Weights of a small transformer language model.
Size: width 256, vocabulary 512.
MLP neurons of a small language model. Each row is named by its layer, matrix (down: output weights) and neuron, and shows model dimensions 0-191. Each number is 128 + 24 x the weight over its row's rms, rounded and kept within 0 to 255. Numbers have three digits each. A neuron's up and down rows have the sign that makes its largest values positive.
Before each neuron's rows, "fires before" lists the tokens most often just after its 100 highest values on Wikipedia text that the model never trained on.

fires before: "\n\n", "\n"
L3.down778:118175126103150107146125131176118129122129144144111117137101116130129140102137132121167148186136083154137104126089093098074168149175134158084141177083131166117150127131124139121153074117104116037142118166130105134146133099137158178117125110113169120170149093128102122124139126115113147141088168142134113106147184153150140161115129137157121144093121123111120171119159100095142115152130108157079124171120139108119154122164134101095116120123171159138117088114140136139158141109101113117084143121102117122167167115134097101101156144117159174135127160113096143138106136136135131134

fires before: "9", "1", "5", "4", "7"
L3.down672:169155148128158109110159153129141102112084137100169084136139089110145098159133155120150112136128131123107154125116140107097132121152145135151083167107143142115154109144119138110155117128145071142098112140143089159124139119104130135132133166178152122095165104174160138139147153174088135145122146148089095162119104127128154133145133083118081081132109129096144121141151153132102152175104125144086145119139141118148131148122130097084088128116082129120125113166153158122093125097160128097150102132129128152104111113079151131122155131172064112184084138116149098149112158157154108139

fires before: "1", "2", "0", "4", "ent"
L7.down567:079127142134157107137136101134132096125118151129119120142080191170161101111120145148097104128148149152135193148143102151152134127139191106157100144167135121113118096097106140122118102145128078076101186111122134147139130141146175115164147118117126085141092108133136129098154082121114134127160115116148090144120128111085120068102093127109083138120146130140120149180128138112139090105151141113160150125122163144118138135118150158131159107151096145128134165112142151085109124101077147168146139158175102156151156134143159173120149112120163119127115150139134132140102127104111096161

fires before: " the", "f", " A", " L", "1", "t"
L3.down20:146158160111109153119099111105149104105124093150141127096119112139135136120121140127122166134137077131169138151069152118119112046121148145127144130114128156085114088082106150129139079124133128146127156096175131092128117136115149128100096142127098153139144108149107097133142151110128045181164150141151137090127122099132123138086115185134123124105097108098118127146106154157124138141102134144105138125132087122109154170130129134113119096169136121122117137123113073081147166137179149107147122139143117169116127143147128144156114119119106124130125151131138173081125109143104119123

fires before: "\n\n", "0", "1", " |", "2", "3"
L3.down543:159131076131113140126157097113110115097158119094096152142126132144120122142093145083141125151109125123120147176091105125123134117137138150124106133137132105154113104092137121114131136105108100073079119132139120114125135137094083116095114088120180106173104138154119124127110151145120150086113143166164124132141158151129110181125148146162085129127138167124173126094114138120107131158154142153169136151085146132104110139111127140162117180135118133133081131112117111149102147123144148155150100147161145150104091153077180149141130118115128123157122098111106163116132096119128138111

fires before: "-", "|"
L5.down417:117099184172133088109136158123092125101132137123145144147119159123127138152114135120130123146113124160091144127139159151155126130137137123129123135098145126147143099111132116140115123116127094150132133141097103148123101118110179140126150095150169090109157161098127104135143080161126106139089126125106100130101154140115186136118130089117118137108121125161093095079110153153150169125100192106113125165120102152135115153099136138145135097144107080108113082130204097129144087099166120194168135130162139131134106189134111156124121077133090140147147123135120174111113095088142125130

fires before: "8", "0", "4", "9", "5"
L3.down839:125147120138109127125092131073155111118120147107113110151118097149144083131172137124122150119129153117092153099064127145123129146159148112115122122115114113098158153117146105082150126110079109090151127106124116168115175074159122189119121129104121154123136172127167169112134090109110127104152103090165133104120112122145102124110107098144139127141154117090103113161123115095135130150142137119184155152162149090117188089105127105133098120123131126113125103126126165127148131116170140137107096101086127140089150150153146168127118123148156123116112127106083126109145197076175108144

fires before: " |", "0", "9", "1", "4", "2"
L3.down51:124124151165160161167178154121081140134103142118122137165097140152147153136146085171095142144121132131128120149146177115127128126149140112144112158123105098075143164163093155132149119123136117109161086119171139119144147156095109124139101111124112116118117121168148131109114100089153159107095096139135150166162120151108103092143078171083139128091086126115129180127184125120135149130124123100100155074142152118108153092169165119125139195130090097149129133118122133145132129133158138166148150187127103141113129157109083130121135144109124189141134117105133091137096141141123135173

fires before: "ay", "a", "an", "ant", "ac", "at"
L5.down796:161114147122150184141161136153146127123108072106137118113157125131126124133119132132157150158112142150159117136085140159109127181155133148120137073104100108102157137116104114119122103150185144082117093137076098107148129141124134161153124151098121159141057126208084119164111120108142103086186098129114129151087099127101118112131140150115137121127105151160143131138085110126098106159169086111097116115129126115094144120113144173105119152165129092149115149132098113119106152165083160129147145114183133099127156124112120124102124165099103116160152131141138123144143135117133139118

fires before: ",", ".", " |", " ", ".\n\n", "\n"
L7.down985:151131132166145106131110124120084116068162109122113085140122121141122161150140095110132145160156133123121139095108169135115148131139152128159148115102138088120155109160116159097146137153118141114123142100127146131107132101131116151085118135125137118157128117168120137087122150187104128144137135122163175142143140141110163117160094103165164134119177147084125078146136126170123127128121157102117136150166104156102142105115162147144154105121098098108134124143132142147125121122150150159163135118117189112121089102070131101165103142121138150108136082148093161158110174102119141123

fires before: "a", "ay", "s", " J", "an", "al"
L8.down588:185129126104088093102086139130140104138086166093128135160164123159145124176116100136147162164144111121147134114148147083082135142113133129131190157130096145105119139114149135118152112132171172119118121115134147140147179106104134122123157099135169131141121172140102070128165116125123156084102149122146125129107152124150163156114159171108146128110114085129111152127074104137121104162120112130093152132137093108109112137099144157128096157172147119128128148151132107083103137096127130142152115114204133119163107150156092127170119140103103162121135133095111097168130107119126142115

fires before: "\n\n", ",", ".", "\n", " |", ")\n"
L7.down345:125161097139164140084096129098138069088153083148130108128172131140115118114115127092105130141144135098157136157168153158130123109170116180144122093108113113153150128145131148167132151098157132112131165145097138141177113086125115111121130122198105140049109137165121107123101128147132123137162128114158138121087144104108123116076138109151159112114115161124133116140146134113096145116152144117175112158153131101093115126101105180105170113164108125130108079151179081132140107136133132141144123130147168112135129134132108116146159094136106116140124091096156178174141168104149163122

fires before: "n", "t"
L8.down426:097097093164159074124152128108091143174118124136139136126134147105123129144132176117131118123116088152164115128156144092122143145127113133139106108104083115133142164152121138103177118143122126255107119124168152097129071133116147084104124161112125138125139105091139154137092126111114112121147153142109122098128144107111120153095139102134130123148091151088125111143089105123152158126097126115125128130101129106131146122161117092135135106095113137137100134114147134133158136135135125158103125179178138112167149123096134120125111151144107105087106121092113095195112100130098133121

fires before: "l", "er", "ed", "re", "m"
L8.down754:133151113156146124138108154170129140084125118153139138098149110113162099121142142103163110120138176128120168125129126135110131124173108155163136120142141077118144090141095157111100147113151153183140101110121081130160088131138132124084159132150132111111134141119103172119102146118153123131145139147077147127152112153107113112199100136196117169118121119133146138124161120088124138115131121135159126173124122102141139139077144164144139146140067133145091128103108104123141189129132113088152125095079120139149129107130052116109121092090134109126144117163109151116173164111132115137

fires before: "0", "2", "1"
L5.down492:115093094141120116116130162108152158142108115141059164098125161154109124063128142103129129147128120132174162133154164125104132109097136222119107149132123102082137084156136128135190141090145140126107141167144125111124122147066131133128129102088126153168118121152105140115129124120134122146093155164153121142092151115123122117105110160132125105108111152152155172082140138134152102111147143102130119092123072097103172116101107163108117123112094141172140149103165103108141100124124139139146120158118108137124143175120144181115157125094125142106124143116147116112106121133120097150

fires before: " ", " the", "al", " P", "ter", "-"
L7.down615:106157140154138111166106128132122132083134135136140104120103124114136142117065092127135138132113130123094136086163134097141115107173091118128126107127149089160132152121106104151109138113109102164127147161107128118127126125122111122167134117125164118136106154089111106117151173139097090114106136126107109140109125103159106172148142088135123159130101095134147125102091091123142155137136140167199110131126085147119191138140162159100160141125098133099131114159107122128138118117139082135165144137157095124184157110157102121101140133112079125103100119164140136158177070082130121100

fires before: "\n", "\n\n", "9"
L3.down1001:152130154095161105122085081194164115133131130155096132128100125122144143132107136142129156125086127143100108121081107143123137158098120179112116154131130136132144108089108129151142130108102161084126102134112140107135111095167163151107164109119151103148153123097092136104143117141179101124120111128180138093131155114130156104074134113158131147119084109107066107140146105092162121183135142110106126152143156121126098153131136153119128175105192141133166089166102086157130100099175128131117143147121105112093158114142127117102124130096160111144137131097126154113125161132122161107

fires before: "p", "m", "er"
L4.down401:147133081130142142114156111126190134158107125099145101117115126113109118142143157150159107110160167110144148163159118099067148121117121091127155101151082141127121153111163145126147167136142165132140121121150118138160108104124125078105111132161133156127124143137133060152143120150127117106137141120116190112101106125088151153132141129152127070128117147147115144122121163169137125167111124152146107103146114113126133173119192099106115182100100150088101140111127129114130079122099152152133111148155132121160124102138097184120101079135113130110120161166155171137158098150154104120

fires before: "p", "m", "mer", "ment", "e"
L3.down992:132146097149152153149176061114123139106127140114127139162119075123128105099084118148130094160134167122179155143109117062100146135148142078149137155135145117131092149124159149118129121137139112104150151099116130088110109159132122118108153106142098168103150163152087118119103133106109111163122145088105143118097139128128138101131122161130127111123104158113139109127106120153100128140140143167150096120145062123111116135129168176095111124162121149112155097096133096128120110162120141106136077125173131163103136167119134184105114070115138170131147122136085129138148063152126113103

fires before: "ed", "r", "it", "ig", "p", "e"
L4.down652:141155138166173120132098145111093098136117157147121118115149119129165142117065101109157133170138138137132162127082088140148139149137159130114153150118150114118135145149102146140144145133124116134127126174182145137119164138143129121125202117113153087188133110153119138079118166107165118150150148128130142106082142098099129108156095082095123107126149098098114148078179175125129115143173114131127129137138167149171176117095131112179126089135105118143130140132118121136130114135103114152168113100122120149174112111178140152112151092127132127166142143132137131123089092114182091121

fires before: "\n", "\n\n"
L7.down962:098114115123130125117105131105170155127128127142121077127145163071118085117141116110157149139091137140153130152139138188098076165171169121122101128104137128138131182144141138147115150100125122174114080129116127125136090150135120178118099143172141121152113138132109114169098112143122125125117147117099126159144116087092166123181130116138149122126117103128149117184108151124098127089165088138129142130160157147128120142079121137117147134088098122112109125116117074126133138149136122168203159134143124159141124145143085124109153132101136096103140103096138128134109093134156150135

fires before: "\n\n", "\n"
L3.down629:087165125134132188146097091147134165130131132164123122124131120129125144118131140164153128130077099142167117133131092092124141131145165157102125125095163155155143140155162092154117097121111141078174110182101159122147095100148145179139103119139182097155165070142099135085133130159153156108121131151153135103135154109144100159137171126125135133108139118153131122161126082099159081112113079166110136140132135099145150138154129107094164133079112161135166117132098103123140139156107115122105128127114125092147139140136133114101144139104161167123115117125092154151119162110141167137

fires before: "0", "9", "8", "2", "3"
L7.down847:152132144119160151152114128051132123082133116087078109147110142126165143111146127129152104138062110106133119135126099111131117148134120109140171168142155100140159135131106155120126117153144080121125183118122116127099150118147132128133057126166112109124145157107124156104150120151148140078127152135135110146114108129124084103169126091063115138117171116116115143096150127129183126115131119153118144138148118128118118112185121109142145158100133119146155124141154143141122163149099184141155162144118145134179138135183105176092118140128150122158134167128158145109114129125132125130

fires before: "ed", "e", "t", "er", "ec", "r"
L8.down48:125099132113152125142093075109137124123118114193122122132156131149162107130137068143137105156166100171137131136164126104120124152112131148132140106136181095165143135147114118092138128145112113170146114152133139110112122121132126105113163114131114149135168086156112125146142113106137109106123131135139152120120107108147167114129105130174091106129080138111120126118118137128151181147132117086120120090109104129148108126158169138183136130117113178141098079180118143133160112148129138128120096089168114118100097104119158119109121112126159117138152099167139101105130094131153102104

fires before: "1", "0", "2", " |", " |\n", "5"
L3.down265:122163120129109101097182126114088110115132130125158123144122124073133132124120116155156124109136144166136145151084100131100147105116159100136106105106154129133118119136135124116127126127131131122134136115162128137154139106134161132105168133136143111168086146124130153131106104123052112082138107113162132114112107133151161139148147135133092112164123093122108124109164106111118155117178144132164132142142126105119115165113134136141127136127129151152081084128153141116107160163126129098105080092142082137074111098156147103191128175132100137165096082151124096114099133146166144154

fires before: "1", "0", "3", " |", "2"
L3.down740:117118121117107125136117112177164166133129097130148128146156167129135146151092149159123105127110147142117151144069095125100134129126151104113111135141109161153153162081148127127119140122110126030126160137130129130131142135131135145094153089088123110089111167100158122137126137181117106105162160103124110100158078146142141155127150132079116126156115104124144096157140103158121117121095112120144101101133093117134105116147145137104121172138162136130095163174133098132083126119109172136168091120142119130135094097139137206150191138158128152123107112130102141109104130089124162117

fires before: "o", "an", "ly", "as", "at", "."
L8.down781:110104149120136156154127119122101110117133132115112112116152123117123122122127159126117115157058132168116107138178109168129118097138107098128171148130112152105145145114127125168119133131158135153132094156120128130100100140130131095122135157136113147107116112173112095098177119126162151141119097148207116127083111145128130123121138132162102123125170119130153167151110142110118145144201088144087136145154123174141126126129114129133196111135151081165153195129117148108154158139094147125104118124155127098113109109145139121121091126117139175125151165088164125095120043190116149121

fires before: " ", "1", " M", "2", " B"
L3.down587:141179148095096124122101134146143118133141107129148112125141100171171106094126140092121097098164173118110169160146112153107093098110132122113145175128115136124135113120143146084129123104128101066147089141109127141138100143091142104139099097153124126190151120122117114108177088081107143119112127114155119162146137077107134155120124081115111131151143110121111146077145110137121159158127182126161146106141124114109136126119088143173083099193119125131142116103144133117149098131127155141139151154149100115103141082121154149112131135172146152130090120163144123150123057126119131133